Part of a small language model's weights: 886M tokens.
MLP neurons of a small language model. Each row is named by its layer, matrix (gate and up: input weights; down: output weights) and neuron, and shows model dimensions 96-223. Each number is 128 + 24 x the weight over its row's rms, rounded and kept within 0 to 255. Numbers have three digits each. A neuron's up and down rows have the sign that makes its largest values positive.
After each neuron's rows, "fires on" lists the tokens most often at its 100 highest values on Wikipedia text that the model never trained on. A number after a token or word is its count.

L2.gate1705:130124110134119148118128133122137140130095161112116137140077116145132132127106036127125104150119139125155144128137100113114123155179134100149133153111129155177114115114131097152120117111148078143102150131151168129142103109134134137128143110127101166095182153140080132097160116152118090134161103114150130155132117126086143086114090134104150198120118185143137118122178103128128150102123
L2.up1705:137114115139132151128168123123135140157134103140144121108105150154105161074124147121128107108149127118177148155116099118096099103147155170108198138145136065138171102128123116115136124150122095086134072162118117143133086092086151116139156145102129117114130139121108119118115132113139078088190105135192148154148154141134128124140156123126157175154116169121173133146147129146144143114160
L2.down1705:157083121130129174110097153143148142151121149137155150141140124112128112140233147094196122121095139101161171138163118127136176155195103155135102169118162145136149116117099138120144127145156163115112131116122134138117171118128149109140160136099108138097124152167110147113118080106131140095142113136143181125173124127151103182123133166109142110129162131096161135166151127159120114121135
fires on: "P" 18, "E" 11, "O" 10, "C" 8, "I" 7, "S" 7

L4.gate1756:117101138150134092118124107110090096114133103123107112118114135118109137154107139136122092108123088100103156154118182078149137169137151134137132109151147122130104154129117071134109070103126094114142111132146122129132120120117142103137137151114104160125127175121097125121106129099117135122145121134145154143149135115160134148112156150145124155148137145125135115112138143141162172141141
L4.up1756:080104133077133131103139122117165151157126108106105095108104108106108092161112115143120131089141126102111147112127113145144161109137108102148161107109161158163137144140133121143112101126150125155127077090147111118118164161113147113121159124130168166101135152082096117095088100117114112157113115137118114131143140140153126167147140134153141138125103158158127135141161107119130123115173
L4.down1756:168129122139125150145123136114182138133126142103133121080081077121123098051098148072156102154137170141157106123104135157138150115146125121141094123124087134148155119106101174138119121141129165157119144141157093149138098110138118163133129129128155129148137131138131147134144093144131155156079091158116118113136142117133131108125122133135122104120142135167140127130083071144133101156120
fires on: "ter" 13, "h" 12, "ar" 8, "il" 7, "ig" 7, "ep" 5

L2.gate1924:153070150110137127131127147142099148143167119139145168115115139116128149195144084135096094097130142154141181130107130122098125150146112111161099098115148123140105133098125161100138093150138124101132142112121152130093077135127125184131120133098142184138119150109171126143140180144112139153124118137116130140144134126155131142140154191162139173144178083152113125115125106101083114172137
L2.up1924:131122119156120136122112135110143126153160129146114131137130118128139127141129117122111085123115099144116103092135148157133130161143135135094111096095076146147147125137125142099134107194144117152130129120109104145146108131102127143161111169143134150129121101163128120092119132099115115129139118122082160140153094129107130130093152060139091114124088099154124144131129133103124151090129
L2.down1924:142123141134123118167124147132163138153155128091085135142129157123158167139135093070120139122116161121127141164130129128130168141119145112128147087133144080151111104132115154123126141134125108155154089103155129084063130172121133099146097091116116100110166136138156153098179109116124139156125111129124089113092101072139123123114122129124113119118100111175066109098173115133165145147163
fires on: "af" 23, "l" 13, "em" 12, "ew" 10, "um" 6, "ch" 5

L4.gate329:084155132162134175142085132086150149082104154092137130100137142126119140095168119144113122131124141118116116145138130104124164157112137158161116098163127133120142112172158136164120109132140078099171141099175139087106157098102143087144120123091110157120109127074129125092125165129109134103116100191118136120142114131127140088125108113095139120120115132156129113095159117131139135108135
L4.up329:107196107135103145076172129167113116128142108145172116123132140110141114098130122126093112116135124173157115133121162113142118086137149104147132072138157147117106147090098174130112137085135136130143156114102169084143176090089126120092161088099111163112123137127170157162121118158097127132145101146124149151094165133144152106159108118150126115096122134153123146137142129172090103123133
L4.down329:110117112103145134140165124119112148144158097153146100133133107115123155179137108126112115148138121108139092179150158147099138141120111122108121137100162144124117105103163138102141142132173114117149148167155139139080115142153130176072095107148142137112156106136101153090125127108124132120129133157167111126094148145121098144150131128119108150104118142134135152123133097098154130167143
fires on: "ep" 17, "us" 14, "er" 8, "o" 8, "p" 5

L4.gate936:160117137121145134112137142147116137170097101124161122142114169141139146130119114155142154104091113166152130125096093076102116132110138084145172171162147135153070115131131116128127109134142117150128122138117163119112143141157180116133144080156112167120136116069124127113125193111165150146126096126124120161152082163152091128089098116100100115134133141131124136113137080166148109099125
L4.up936:172131158120122124133079107126100115144163116109151091101127151183149128152112134131106095133129151134144102170139114107166117183155124149103179101125130112103133127110092102109085140143163133123139117143132157131154134102145191156127117134157149151127161102146119139105173128133108123083130110159165133113135123133124104134134126116107112093145139167165143124156112129185129128136129
L4.down936:139109131114156121113157086156158143141136135097088126139151110108127128121128135103177113134139118108113126139113147087125107156141137142078095130112119136127097154106107159164107072120123144052131151095126127139128167076132134143142141136160153131098096119122163145122132094172139131080139108149141127139123062135098117126123129141170126144119092121143117151128118152144096135158107
fires on: "om" 18, "e" 13, "E" 12, "N" 9, "ar" 8, "O" 5

L4.gate1886:138089110128123184141128125094115128117130128097119136119155131138112164139151163134138151138141158141094139115136138165119151094171145114140084098139136143132154113111126090100097149081155117101160129140092156127128145127138123142074105108115171153135127125114058116097164145090132098155074101115118146114090133132096085118099140119120144108152129123109111107141154137106128125128114
L4.up1886:131065153100155152106100145089148123142136147102085118142141155135141141129153113142141137122154145115101149088121127127126133123127131138099133103095156172116121161147110122135130132123110130139139183138145156111113123127160138083142138104130136104100148098141137138078117116113124100133147137133150126078142159139129091087126134142163156171070101142132137116100148131136125098190144
L4.down1886:133146163123143112151146141103090145135093133145154160156121154128116119115126112114125178078074127117140151119106111118130109127165103116107085123088155148148164180137189092124154103141106138153131130173087120120155097110098116117116080153116118147101121150168133116129120130132147053120097104130109092143116149107127110158109126101114106148109139097120123082116099104121118113161103
fires on: "ce" 10, "osp" 9, "an" 9, " pol" 9, "h" 7, "ital" 7

L2.gate494:128147137134179092112146150137158137128124142159136083141161176184139144123096100116110171131087124127090121110126128158137155134158126119137123132162129122120091085160116145126137062139180122125167144103105118162150149126137102118127130124144124116163129179154127104123115139134118119186118129145096155131140152112138157110097122134122105121097143154110165150087157093118138134122146
L2.up494:129170111116172108116160113149126129143118117138111092106086136130160099114145151106086098143134154116139123108096107127165155177167102124114101155106131093149127164125055088157122113102107162117157094092141085122131073120138133108134183112152117172161124121204104126171141163096117160159154136110150161107106120107160098127148146159139180152113120164110142154134131125149124132151134
L2.down494:094107120123145116117122109134153102134167130148158113116101056122136106121145161205112076144103090169141132122115136135158123130142121099151103119125108141153157119125138132142128134105117126128129108111088117144138141177145126105056128100152158136161128079102148132089128118131101134149127039107096157135078137107101140150096138131103120123111143120114128152175132133120135161149143
fires on: "st" 23, "h" 21, "it" 15, "on" 12, "ar" 8

L2.gate992:100152150152185135154073126129096134148117126148138145117154108123119135130141108114102119134132095153074161106114128100121158146107126077147187103107112092111110138095138105135116106096136124148177132167163098106136123106091123112110111123141186124132104145166122123112112100088125106157087144134130144158085208140146116125106143122138105078115126134140144145099125123115168131109186
L2.up992:103141102142172116146114110142107132175102141106145154125164139123144167129121140136100114095124160096110142084106130101125131132155139086106122092092069126109144168113133128120151105119171126129110116158129173121122087085151108081126111149148122130148111108095136059126146131126108143182116143112148132106106118136105116111110128121133148125125117095145114091131163109138120174087121
L2.down992:105161110107135146119091127137125077090140109094108113145099158113124153148144165116082104135106117161119132156111105111148128158098118117162126105137109125113135175129114120123102144157121124123139119112123097138136112155116099150133165134108143182099117153149105154117105137132122123127130120118153093149084156193121202077121105140099114108103123149137132146151097106124138119146176
fires on: "r" 11, "e" 11, "h" 10, "f" 10, "il" 9, "u" 8

L4.gate118:148113102181117110132118107092143113092130179153157149161159111133131147102158155133200137140104126108120087099118166136133147115088121124148149114178130115110132129160119123130130143111091104118084117097113124137112140133084153135143137126122095127115078107167101121110120141136151131142134128098117120165136121146142107133125154177125103155140149166129165079075123100133155120114152
L4.up118:132143103143147116175172160111114168119148142116119108127108117131131115120130100114095138128106128137133151094150105128085127108112072107139148140158120088143128138204092144139112131137132105132137088125093131130135123123116099123127082185177086079125115153085133123125181145160157110094110129111120156117119172161083148159160160158127088138067123107121133127127133150164108120113151
L4.down118:137124117119125113138125139101164156134091111093143136112164129112105119109107144114147162119128119141097110160104102108137113132141088113125063152153094135125106168130135150123139123154154129151167111116179134132139118113125109149104142125137100126127135086102112099155179108107135105139125103120125131087119112103112128122119133127148093116108139119100171139128125145100113119112142
fires on: "il" 31, "our" 17, "er" 12

L2.gate52:135131143136151095139094097139149137144106157105105152119116163171124124088135170130192123121130142121125095104187160095167154177136133144089120154119151106153107135101133122105131148124125116127096126141145181144107104122133071106123100119117130097106151147125117131120153080119142125145142151134133126140121090122116121110112106145113128139118146116112149091130163114182157140103128
L2.up52:151147095125098116095123141102120137122141146111101101124130135113086127154145107147172150113147168153112127159131139109155123065139106145143101126144117142121132139174142141111127148104118156123166165130150111128109148183090126116111096168144119120105120170105126121125134105118139122133175089166139072142143129125150138109152082163118105154122149164124167141124133137111099165144130
L2.down52:115167176111135140129143139162129140168132121110109121134115122112156115138145130150103141134106117107138153119112107129109130128082115137157170111166141103124124131138129120087136134101124147143092103092154176144081112136144087139136151125128116083176152117113164130124139129109144144127112131097107065168133134095136138155097155156114130135089129154118137147150116082141131105149112
fires on: "ter" 27, "h" 10, "om" 5, "im" 5, "ons" 5, "d" 5

L4.gate1392:117133087145127150124116123136114089151146111104131172086125108126156186131133102128194131103113124124164104192129092119149113118147125143134133159153168105131092107100104123116103127104168142100153055121106144108119078134147112097087127114135138107149109124154127133103133104124198130135173156143142159129152146134164141145140133101132129114139201131121155096117151091165101090108132
L4.up1392:145077133142095155130106163105107120127149154137172114182105138121130108096154135125121086119143102173107154133104091134129141133135094135099097089093105129141127142114141153137108117085159121131112130151150153153114125138083144116119156128142141161135098112125135107064135111133104092112101121198119138167168115139150146116126103157166149109132144140094096126114104113106168130115157
L4.down1392:125161122154140140099102129110128124138102135176119093153123139108151131124087110150170123185133134094172157128125137103129102098135133206098083112146160138143144141074160110125141172089115113112129134163101153104153101118139123097121096115145167074129112126100132116152191123177150115122132155130149092114152127134129127128115187140074114113105113137148092128182145144114143119123134
fires on: "an" 22, "ed" 15, "r" 6, "il" 6, "pl" 6, "ow" 5

L2.gate1157:104120125142131130121109100142142125154140152134183113121098110131144157124127081153164146146146126101101147116098110100105123157113121098089171146124163136141138129148134173083126182133125115101133181077133097171132144137089136155167164119127140160077104149125116148109155125161153121142114120176127137107113146166101150057149103136131115164129147132135129097113121142165147164097084
L2.up1157:138086133114098135126139100142147112157138154161125116113165158113149129172103122114069112163133143143121105106109128111078098146081122143138125133143138157125107122058099135142101094092135137136176096155150105099118138140105143132111146153105098122133128129078161138136142140155149133121123100100119126139152132136125132127097091109161097112117110115147147120095121117155114143118138
L2.down1157:153141142136174116110152157094122135154140104129110171086161169096132142133097151137087117078137145132127163171122148133103125140158109117131069103121125121109130117148167168166108104124097080155142136155191148108138136091096111107153120121121111107152136117116178158109157098129106146144142154111148135140153145063147103148101111110100149133072170131107153098137134115118070118096122
fires on: "ist" 17, "s" 13, "il" 9, "ch" 9, "lect" 7

L2.gate471:141140140117103102103141104135123173151135074161139117148107077105180145141122102141133112088133103120149152123143134145096166123128132138137094099129127148159113129157123076101118126153072117122114153130090136124127149148118118134093132138118103131102128139133152168125134144107182130106135159140159129145141056148148125135133094088123112148157105114124089108108140076121144177136148
L2.up471:149123091134114143082102114099087084123130130129114119115139138120150139134115119090127131102152113117138143105095123116105184124102135127155179100116156120092112136092110144118151164130105200130099151136110139140132178132146126151086163109099122103114125147152141139089092140109149172061142145108122124109117126120151116137143105124118147095150132153127117156136130137143152134159132
L2.down471:135113166113110098145084157125132100112111130110147123134116152113147107134123176121123113129114121161159160124116173117107129128124149153125160129134124140119128126147131141155137151125146145119103148078158137144109141137142120163056142091128086122152139064101094146109121113165124111147130128109141125100106134148125125095138158145127149150116142157127105144166175122138108114143112
fires on: "I" 20, "os" 15, "it" 8, "ter" 8, "ate" 5, "s" 5

L2.gate1895:093110109148131103084085129162113164123148127128152105162135136127108157149143107131154120077146123125127115127134135155086149154156117105141183115139105120172108122149126105128144165158118091117119114108104138150110160183136155119126130093108151112120153091145144101180159125123117152107115144137123100148131108143144115102098135104135102201152098141165086105176152123142158104133117
L2.up1895:147137129113136134147165125147055142139114142125075118096119085103090187134140116096110164098116129135129122122168151138149116170143150117119157112098133119125086177140137113101182133144096146142129143086111127161132116149124133135120114181110149111135126119157119116168116165106140117177098124120126146155120094138128078137096169135134151174153111129148164118085098134133118161124113
L2.down1895:139122132102169135124141134099111147079130131141123130093146136091118129175124097127163166124154078117137122087134140073100143130161098108137147149149098102168109156086107088122117144158095170121110121138164124120117105168124150127073113101135141175151137151110076137162146123161108182094155139092116135165159148084133103135155094118093155112133116131110128172136127148135127122166128
fires on: "is" 22, "res" 14, "ev" 8, " Res" 8, "iss" 6

L2.gate675:174166101136120083116097132116156137126115120130126149125133162127110162126131115131110102103136083141106187146149106103112079164143105108120168175124105119169103139087150133073139121122142104143143115068102150141125129102152121117124066114111101113108143151111139109093128141167142109116120143140168105138145092121149126097134117098105137136090090138165124112129114145154147122120134
L2.up675:148140119131114120094112162142097137137144107074115129121173095110114157135064146147126121137085114139105123128127148106115158148115108119127149125108124160148135167106133137106127164152096127132147147126076165102101139092150092137136138147141098126105128108113114122087125167126113108096149138081110080172101168122129092133108126180114126155155121130125090109131128162120096125104149
L2.down675:178122103127077128124112147146128108130095112116102130124107137087127153134141063093122116132092111130117159053123137130169105090170118135130117151117129140152126167116150120130107130096145150127125138133139134141184136106126123124158128132118163151151131136146095103094075128121158115144091093142116118088133116081115166118136121090117160117100093105101101118139116122114094148130142
fires on: "ith" 16, "ig" 13, "on" 10, "ly" 6, "ount" 5, "igh" 5

L2.gate1940:111155150098105132161106126122139169144103135120141095069095119124157144097117147131093113155111116122142129141134102109146110162149130083140141102141092116132149191124137104100165141101133157120140130173137112088132090138142140170107123153093142132137114111142138138130095188134149142121113084109137169096155093165149143178109115172133131146135106099138117116118117121108149182132158
L2.up1940:112113152169118099109158133181134140090099120112110157125123151164138101095119129121125114139136135121078105178127134113155119084141108122062122124064122113099114117128148150140103098139145157152138168135091114117124113128078080106079103121099100150084090143156149119149127096184123119111111105080154136108104118139092110138110072155102130123126098139123152128091101123104144112097132
L2.down1940:112130143151121081091127126125146120102153132167081145116126102081127102141138112184130101147165123093109115141134131093144152165164151134121132134148160140136100160125131133119089127103146120146151174118125144139125139161133133122125160126139094146133140111162138136111097126164173130191162097108121114134151132143116181112104112160123143105122144103125120125149073128119149138071130
fires on: "z" 15, "k" 14, "y" 11, "aus" 10, "uck" 10, "are" 7

L4.gate1864:128119152141098133149198145182126139123153095134131122108093124148077097134157101166131081146125112142142106165145119115181097153157147098130095111154110122153124135160140161131104154110129116116166169114154163103122127163149141120122163125145137132115152103098126139140100146146128130101111133141172160126105127132187132167141140130131125116158150155171107131134174168132111139086088
L4.up1864:124067101140102135113115135116143131110104128147166148156081150140136104105108131131168090104161156108128078131107048142131129149082103163102140113106134108123123152126154124133127165123135133104123091121148130108115094141140105117189129076119139185113126099138130161120130161124151116123129104125126136105113149115083107071151128120155137168135109086146121155140163135117137098148125
L4.down1864:117099171141140099122144147152108090122139133096116136145136149137166142116141121102143165140129118128122120117169124136134103141122178146130150082127161132128119117190109104132148164159098119113143111152112141115127155098127131114151128108094113123140118180162135115140126132159100176095130114153095129122166127102122096136099144136118134148146153155160117181131171133157130130129091
fires on: "ac" 19, "ed" 16, "am" 8, "i" 8, "ay" 6, "a" 6

L2.gate2022:096135125151129113104117123162124080090165154167133154069110095119130109162120095157167147118070150122133150114071122065114141145159132129106139111137146140132118130136109121135107117138154123160135171127151096114160140109097109133124117129186140140118107175091134122153160145111100133107139175100144162130121156147113143105115104126106124202106144134092124151093138133119176153112096
L2.up2022:146096103094115120136171138143121135112127141130067102116127085146132113157163104157131137123102171125124159095152114134130161122116116172136097163096081107145124131133117123154157155161138137145122079115141097126067157154127134158145131086146133095151149138152110123094145131146132138119144117162119114152139126104134133154100132119138109120121100151082129156135160170121133132135176
L2.down2022:132185172149099152151136180151136138122129080156143106126130079097220087139139122067124170162127116150134149156090122125113132120125103172119161115109109135169134143116148110127136124095131123135101150120140091124146120119107127127138102111096115095134147143126153105166135157100105118106095106119102058147130142168121156129139137068119129100091132123128143121147079165126162136082119
fires on: "s" 29, "ant" 8, "ter" 7, "ited" 7, "ard" 5, "th" 5

L4.gate1323:123123126083176095110127137135111084130140136131140140175122155159152175119122106147187148133119157127118130102145134132150138084154151168120124150128104139101130134123134087153170135120163114154158122133102137124097154133134118134200119108121158125132162157166132097141165097084103117126160131154125184101110135134119143084115076083147102114142120173146125105099153147175124154132134
L4.up1323:126094145093121116128134122151160174143111125130103118136092141144108114098126140124130155145107159118132133087100113116114111140126157165142133147154106129124106114136145133145151106185144141222133109121122138161131143118189128184135115098136095137155152086131119090134067179152150127141148114123107156152137156159198125083115112152111201122157110165123103117134099144134133150148107
L4.down1323:090104134124140110121158149163099132151146138128140134142147127143106147181134103133115143136165138143147106081159118096163112165161178157078137122107126122109090096153128150191141090133130152129120140114099134153149109133088105132163114143117111125141115133143107103090140153092131139153126112173134133122148145117100149130137121147090206099142104131122113136136114138123077138113109
fires on: "h" 19, "ph" 9, "en" 9, "ov" 8, "v" 7

L2.gate1988:080121138143164162110088078142125139100128150129115146101128115185150157125129121125158148096087146147151167147110096115099160117113170137115137164143101129146080100165141134113148141162100075127148118123120156190127160091165090110083158114140121111139117131116110107115156121116103172137112146117121137137152089115131132110094161093118086089125135126112160148102151106062133150090158
L2.up1988:150163095081097141151141141126138135130138131111112117150155128096134105120108145128077163121192106131122153138136155103152107107131120127123118091118149125118169143102150123149100137158147163137130136135124112121111096134120153099089120133075114161100113105121172165132088145124200144182108111146095120071112152131113126127171113124107141125147119095120085115093146152167128092149115
L2.down1988:134152113092108102131158153119144134135141130124132109148148112111110113109122109255070143118151149108140145118155127109150113104116132114109116074095158118121113154112128129147124157125156127125104149138121133125114100194100159140138124143127112124089124105115156131165101172118161128145108074125122163138134140252126119162138105145122127145124115124114107116102105136174137108156157
fires on: "o" 30, " following" 10, "ave" 5, "er" 5, "on" 5

L2.gate1557:118085110144138129142097110116134146101144107083118172141148102116129140121135141122139091135074114130120152102144108093134130089147104137143121147146105147134062116135142156119155092130147133157121117076158152149149105116086133147114097112138117134109110152122112140165159137086140109118130129075155135183111140124169129142097089139152141163107156115083134112088146114133165152085119
L2.up1557:134080130161128142138121132132146145090163162104074124130125087101097111103128116090177123185098154086128126100142105117130161120151089104142108122111114141151122128150091156183123144123114131121135144104126122165147136092137138170118127113143116107128066142154116144142128131171115102103124141106109156106096156130161125159137117120085132138181156111116156139126106123131139145149104
L2.down1557:158165102150126109093122124128171166096128158121090114109088085208128143093076134139157114138142165122099127172096137142106127100165131124096101125131114121161158114155135115135089136122140143127104157187099137119092114147118080161098134113137146159109135152142172114139125160128121125145112088158135106086099133138113162152170167088071163161117147104131170135152153138149136149147120
fires on: "h" 20, "ac" 16, "il" 12, "an" 11, "or" 5, "ar" 4

L2.gate1971:098117097184148144117153113146093064129118135126108153128146108150121146122131130159208143149108097122097154108126111103100118163144137164155130111140124090172154128149142154126129131108111067137118145173110098112139141131088109087152114161159103139141135174134135108122174128089117093105103147120144142123116110155101164129109167138111123159113164157093114124100119115134126113059134
L2.up1971:155079132153145120142109142129137117109118095082137156129142124095114165090139101113133152134131082137140130133115115142138099127140119154144154138136150077191123069140119154172126174149109104144115103175131141160111097107081102118103099144155116086081104120134137128139108119107149102152115130081154129143156159121115107159129132113132145117127141127163143140112118142154150136141110
L2.down1971:126108149127120153169095124113132186167158109121111111106131108089122128160190153108118117137125142147123168140173084124145088089136159132130156137128096145083131148106143115094136137146130155123114150139182127117103134134174107152133145123115154152193165102095105162175140113163139173089145073131115110105147127123128146172146138129128094114135114136145102145158114141137107121122124
fires on: "ur" 27, "un" 16, "man" 10, "ter" 8, "s" 8, "our" 6

L2.gate1778:119104130116117061162126115094121165146120154111141104091114143121112121134095142160083173096119103120113125118113099139141100147143140103146146142111114117107190140118096120089121098152128135133133133130092151139125186151165131132128159117175099162188143121102101086128146113108110155117138089113139142096174114171116114136133122085144141183096091107093167139088131135126124140112098
L2.up1778:120125140146132131147166145127121130106153132123153103139126095086132157154133105110123106124131120103115155158112091126105126127127117111158132097136120112144145121158137123139122129115198151115099152183147130185103125135099120154130121112127105143123164179117173174131135111174120129127099108120144115108106137124115123116192138069116151102119130181138107127124146146145180120083129
L2.down1778:108128097141133103148145091147115098137157100092138108147150113155126120118180104145143073154124122112118136104108113123172133160141114141182122159186151102138148121074093142148110127105111155131158155158150129112100092111120121149113142129129159093125139152145153092145060148152147143170119070116140132126161118125122131143150111084155113109162145122147173143139151126097182138148163
fires on: "ic" 49, "t" 21, "f" 18, "stit" 4

L4.gate1532:140127127139153105165127135128107135155094090124168132099125109131133130132123090165134144149117132120117125158117091133128107150120170157143141115127115095144122130175138131122167118122141138047135078130135099128120166101125096104086130123119140129133143118108100129127117118111132171150084146132161146053166110149160109091143112073124151135177145139168140143134133123105132125143155
L4.up1532:157169109078162103135136093163059090147141120085125096144160123156120131109084162124064100128158115135095109129109101103141120111124130150124170120121132138118101113170099082129126145152117112138158097125152144107137148124184124143115099130152115136131121093136126149111176127167182125130119110150149148106140127148169128138142093116144126135129117106150111164129122119115142105125180
L4.down1532:105103137118102136138136147142117117108145151141097136140099088123121140126171112101170121134154139147148114133167165145146143099109117143071115111128111110101135145082105123085146123073156130126131164117118186131081125135127101137112153129177135113119119109116096128175104121142115093157140100137115105133091099163106149109129116119104167115130129181103144113090131115181126107105094
fires on: "ar" 25, "r" 11, "er" 10, "ce" 8, "or" 8, "om" 6

L4.gate1253:127133124137157124131149121109121156113150128125121086210158148148124181120140146127096156143168188172168116100155106132122126129115130142147131175176131128085135121151154114157126193128119172096102116165113119121090126172133090155104138112126160146165111108105136128179135170102122185138127138104126116112139112146147117176117134122177122152154148109113095124166132095113126132081155
L4.up1253:111149120101135148119123167123111172138132098139107117119123088093122106102098106115114129141113193083134144095098077153139107117124133153114124153140140145130175134166132093077244124105135125103119147116133100130143165111131111155122137113090086105141086086157153151125106121115135153107126093142143112156132101103128119152114159121138122148119091139143199141118094123137129178103114
L4.down1253:143104120128139137146161137125131118123104137127107122146139156105106143138140116091110155135090114151118179115129124117159107123099131166123127107091105124097125156194146108122062107131107139116159148144103157162138093136133088151123134137121120128157085132136138166183086145097124143145130098128104067144139135106092108161095105149135125154125127122139157155128150134177095114118164
fires on: "g" 19, "on" 18, "mer" 11, " Don" 7, "ik" 5, "enn" 5

L2.gate667:096120127128097144142131128165167157113145139126157082076153098145144156117142125163139140149133101120121113130143056140163122132125101123109165125154126088140117128184134160153163126109128112137114119133111113115109107161131132102083139133097119150148079101160158114133154111107094128128161116137118104110098125131134125120095127123130107138099142159153095137119110114101139171081166
L2.up667:149144172152138101154172083090128166125142136139144126134152146097110118122129137131125135177171129131187168117157092107109112135152115126145135178139099178106153151147102111115148135099079128104128169107132135133163190119098136125106132107135185170163130132119109146134121122166119132135120112088152118159151116112101123143092132134153133122139139098143088161106151109136111101128135
L2.down667:081170115176130129147129138160118127125154128119152171118111121116117121150145147099114105173119109128124129128172137119096140138111145116168099103101133088096138157162124155114100110118122169144150172107176128146126123113127113126147162127180155128082151147121096123126104164126128117124095139114115100132143168119128143140143136145117136123126141117127120129127118142168144103154079
fires on: "on" 46, "rom" 20, "ing" 11, "ly" 5, "le" 4

L2.gate2027:150134137138124157165101156095158118108114105114136144105145151098180121133107153122130144136134092121115051149151164152142115121104115148094162132171156148148147113107110130088102131119123167161142113145128117113067128144081101144138086141130140129133140127103137147142124089148165132158147140154122132137193126177122106156128143133149132141120108104119142103123151145110149148109104
L2.up2027:123104134080109141155137113169105160139104149139146089131170109142113101071113152122104112139164126118076090151138106133145125109140144114153121130110105124126083101124156110129117136167106095142131122125141139120131107157112090102150164138096158145174132122117132165170160076162115150129109140134116115123151112151154158139129102135134119129107114136137135134125106111111127148156170
L2.down2027:100121131140128129151142124093147139121132121136124115117157117115146122122094140157116143126146146145105110126161153113171129119083126189097167149178153147129154142106108160116121152122122132159116095091099148165078136154109124142108119153140125140142137160130154136144133110152173122172161083124120105121132122172154157127140157116156120135130146095111149128125118109128146146125119
fires on: "y" 35, "ro" 10, "om" 9, "is" 8, "enn" 7, "z" 7

L4.gate1796:129104143170127091129179113106129125162141132182129093141162135122146180096157103104136120137127138126105159100202135111105167101148110126149101132145116131128123111164134137149129139101138173117081143077097161157147160129146106132127103101078150121154164150171138125082117153086115156119169139168151137115162120159141121087145135096134121156133130112125150147133094117117143124143116
L4.up1796:196162137144111074105115148095102161127147112149109108123130110123153097096148112130151117083131100138097130112137141097124146143139180127163148118107138148123151121103124127143136090151106133072138113144091104150100152159131119158111159140114121120132136179147164134125161148152185131126144102125119092147075094165143085166133154136127138133128121151137128105123142118130142179138125
L4.down1796:125141077146145085114165156152153163117083137158121138107112129122133089134092126164158094145122119085095156098135124107135101120134136158110085131111111137114116139117144145177132164117124143131114073093114128162133118160139130134114132077095114162110137120184123093133122130068139123145110156105105129092157119096178124116156146143103146160094127147110146155131128127109067169149145
fires on: "I" 26, "it" 11, "ach" 8, "pt" 6, "q" 6, "es" 5

L2.gate401:112111154133145153129141154198125107140104104124085146150135109159121136109120142130113124127121152156127167101146143088129121095158118138119166135092143123151136149112141132156109120116133083133212098125099097090152141118119122153106161134121125137124166177124130099112157118112094142118138121151124117147143163124135120152105120107124121147161127077146131113129133149108118140117142
L2.up401:108159163134155119140154113116112151101116155125114129191128134108102111174099143091155177135152129139123145096106123137104123082119120151107144146153098147113115156097097143101105117115123112155156115152157104154130158093157139158103141126113151089116129149114145102137086132124119111102163096145118101101101138120154146159113099122168127177163130142156158147125092143076130124077161
L2.down401:117122139126131121091106128130103162141148147130156101150134120116188088088117119114137166120138122136117122159135126169136139126103136111138116114151126119107148134162119130144102114163133122140066119138147134161143094156133129141103109131152067113145132110146195129136123106138159146055170108085098087121108095127163111182137139135142121129122123140101117096119125086150129126120113
fires on: "und" 18, "L" 14, "ind" 12, "ew" 11, "b" 6, "G" 6

L2.gate2026:131144124131129107093109125151134122124117149146159156128140152158138134123138147121179089153137113152155116100172138142114145102128148120110118119161117113170115115141136159158111124082140107111167118130121080130190143106132130117098124130095148113136122143108107118115137105057104111143131138146077163120090125167104124166074127093115136121143161116117177131157104151110113112148113
L2.up2026:144116147143169119152087104114142170155126113132111119125069105163143133117125127123162135153158147124080131154113125113154132131115127149129162156116129132139125147145073112131091123142097141160148119152145147111140199140168135157163101091107146128140133125155122127099129151123097089109166109132186127112160179113130120130157136131129109111136128115117127187135152109123125132147175
L2.down2026:142156174113131144107180151122124139168090148117118132131089151102154111121187120130108106133120119071124157059137060151125141128110109078102148115100115167167133119106167132108111147098105138146133128110120134117127102151119149158134143158165124147129112115146158107094143166181130170127120170105111151143094140122136127138100162081109151086132087121116137159113149136134081130143092
fires on: "y" 43, "ce" 26, "ated" 5, "ation" 4, " ft" 4, "an" 4

L4.gate1935:157139118125152171175174153174142121135136145130162074124131106137120107118086131124122077093159105136152164144107116154167136122165128134135132090158115088112123168169157162113099138138168126148143143128113160131122075087153144140129155123129128119096119104081159147193145111135147104132139137105136112082143108104134131094103132095127138151184136153099094147129139091118126165141094
L4.up1935:118112151094148175170119130117110129156117113118153152166092180122091135089105125146099098131130118120141144122145112148114109129120148136140138127109082151123132150148181111100092140116155117134122128108147120138115124117146164084122114143096112159181136092114130134149126156139133149138138095134109148151188114132135131107178118125116074129131149130126067156116155122087110125121130
L4.down1935:116121078148106099091115153153139120159146109095104091153148122111163085128130149160175108162104100080160169128133159094131125130134140121146127113134145085110129122180151115121077148140170155129161102156107171139127076126162133113074166125133110156101159100102119126134144171149089141148096129102107086091143148071117117128143089122148119112150134153161122147141133149110133123177076
fires on: "ad" 15, "ter" 11, "as" 11, "ac" 9, "ed" 8

L2.gate297:117126096119210112146122112140133133163099109129150158135136141149120121118155126105122106157109102123114109121144141100161123150103159139130169133146139076123113118093120162124131131097179101173108153092086151125164130098100087099121161112124069104176105148148076088059096103107119091177095162102153127122082130114166113142109118163098146124119153121079117101110178132139130155142120
L2.up297:127138102138124136128086055142137122126111149112068079116114184192126107143112120127105136132104163116105174125107081140127152086142101132113157102144107110158091141133108165112154109136121183114145166150157149135145081089081130120131088172144182096134065157126118104129132090123098123139108132122145148118094130151151143139113109149124146150078123131130126120140139131140108115137163
L2.down297:125154100150095125076154126123109120136159101144094129097120128151129143104106150217094111121113140159112140135110122106093116117111106109115118083097125131124144095119119119108158170087162137095127085144102128161094112168132121123148126100111128134095111140140129096149133137170161127108133100128143113113112116131106101128168138109109105086150086125127138135135121087134156111138132
fires on: "'s" 37, "h" 25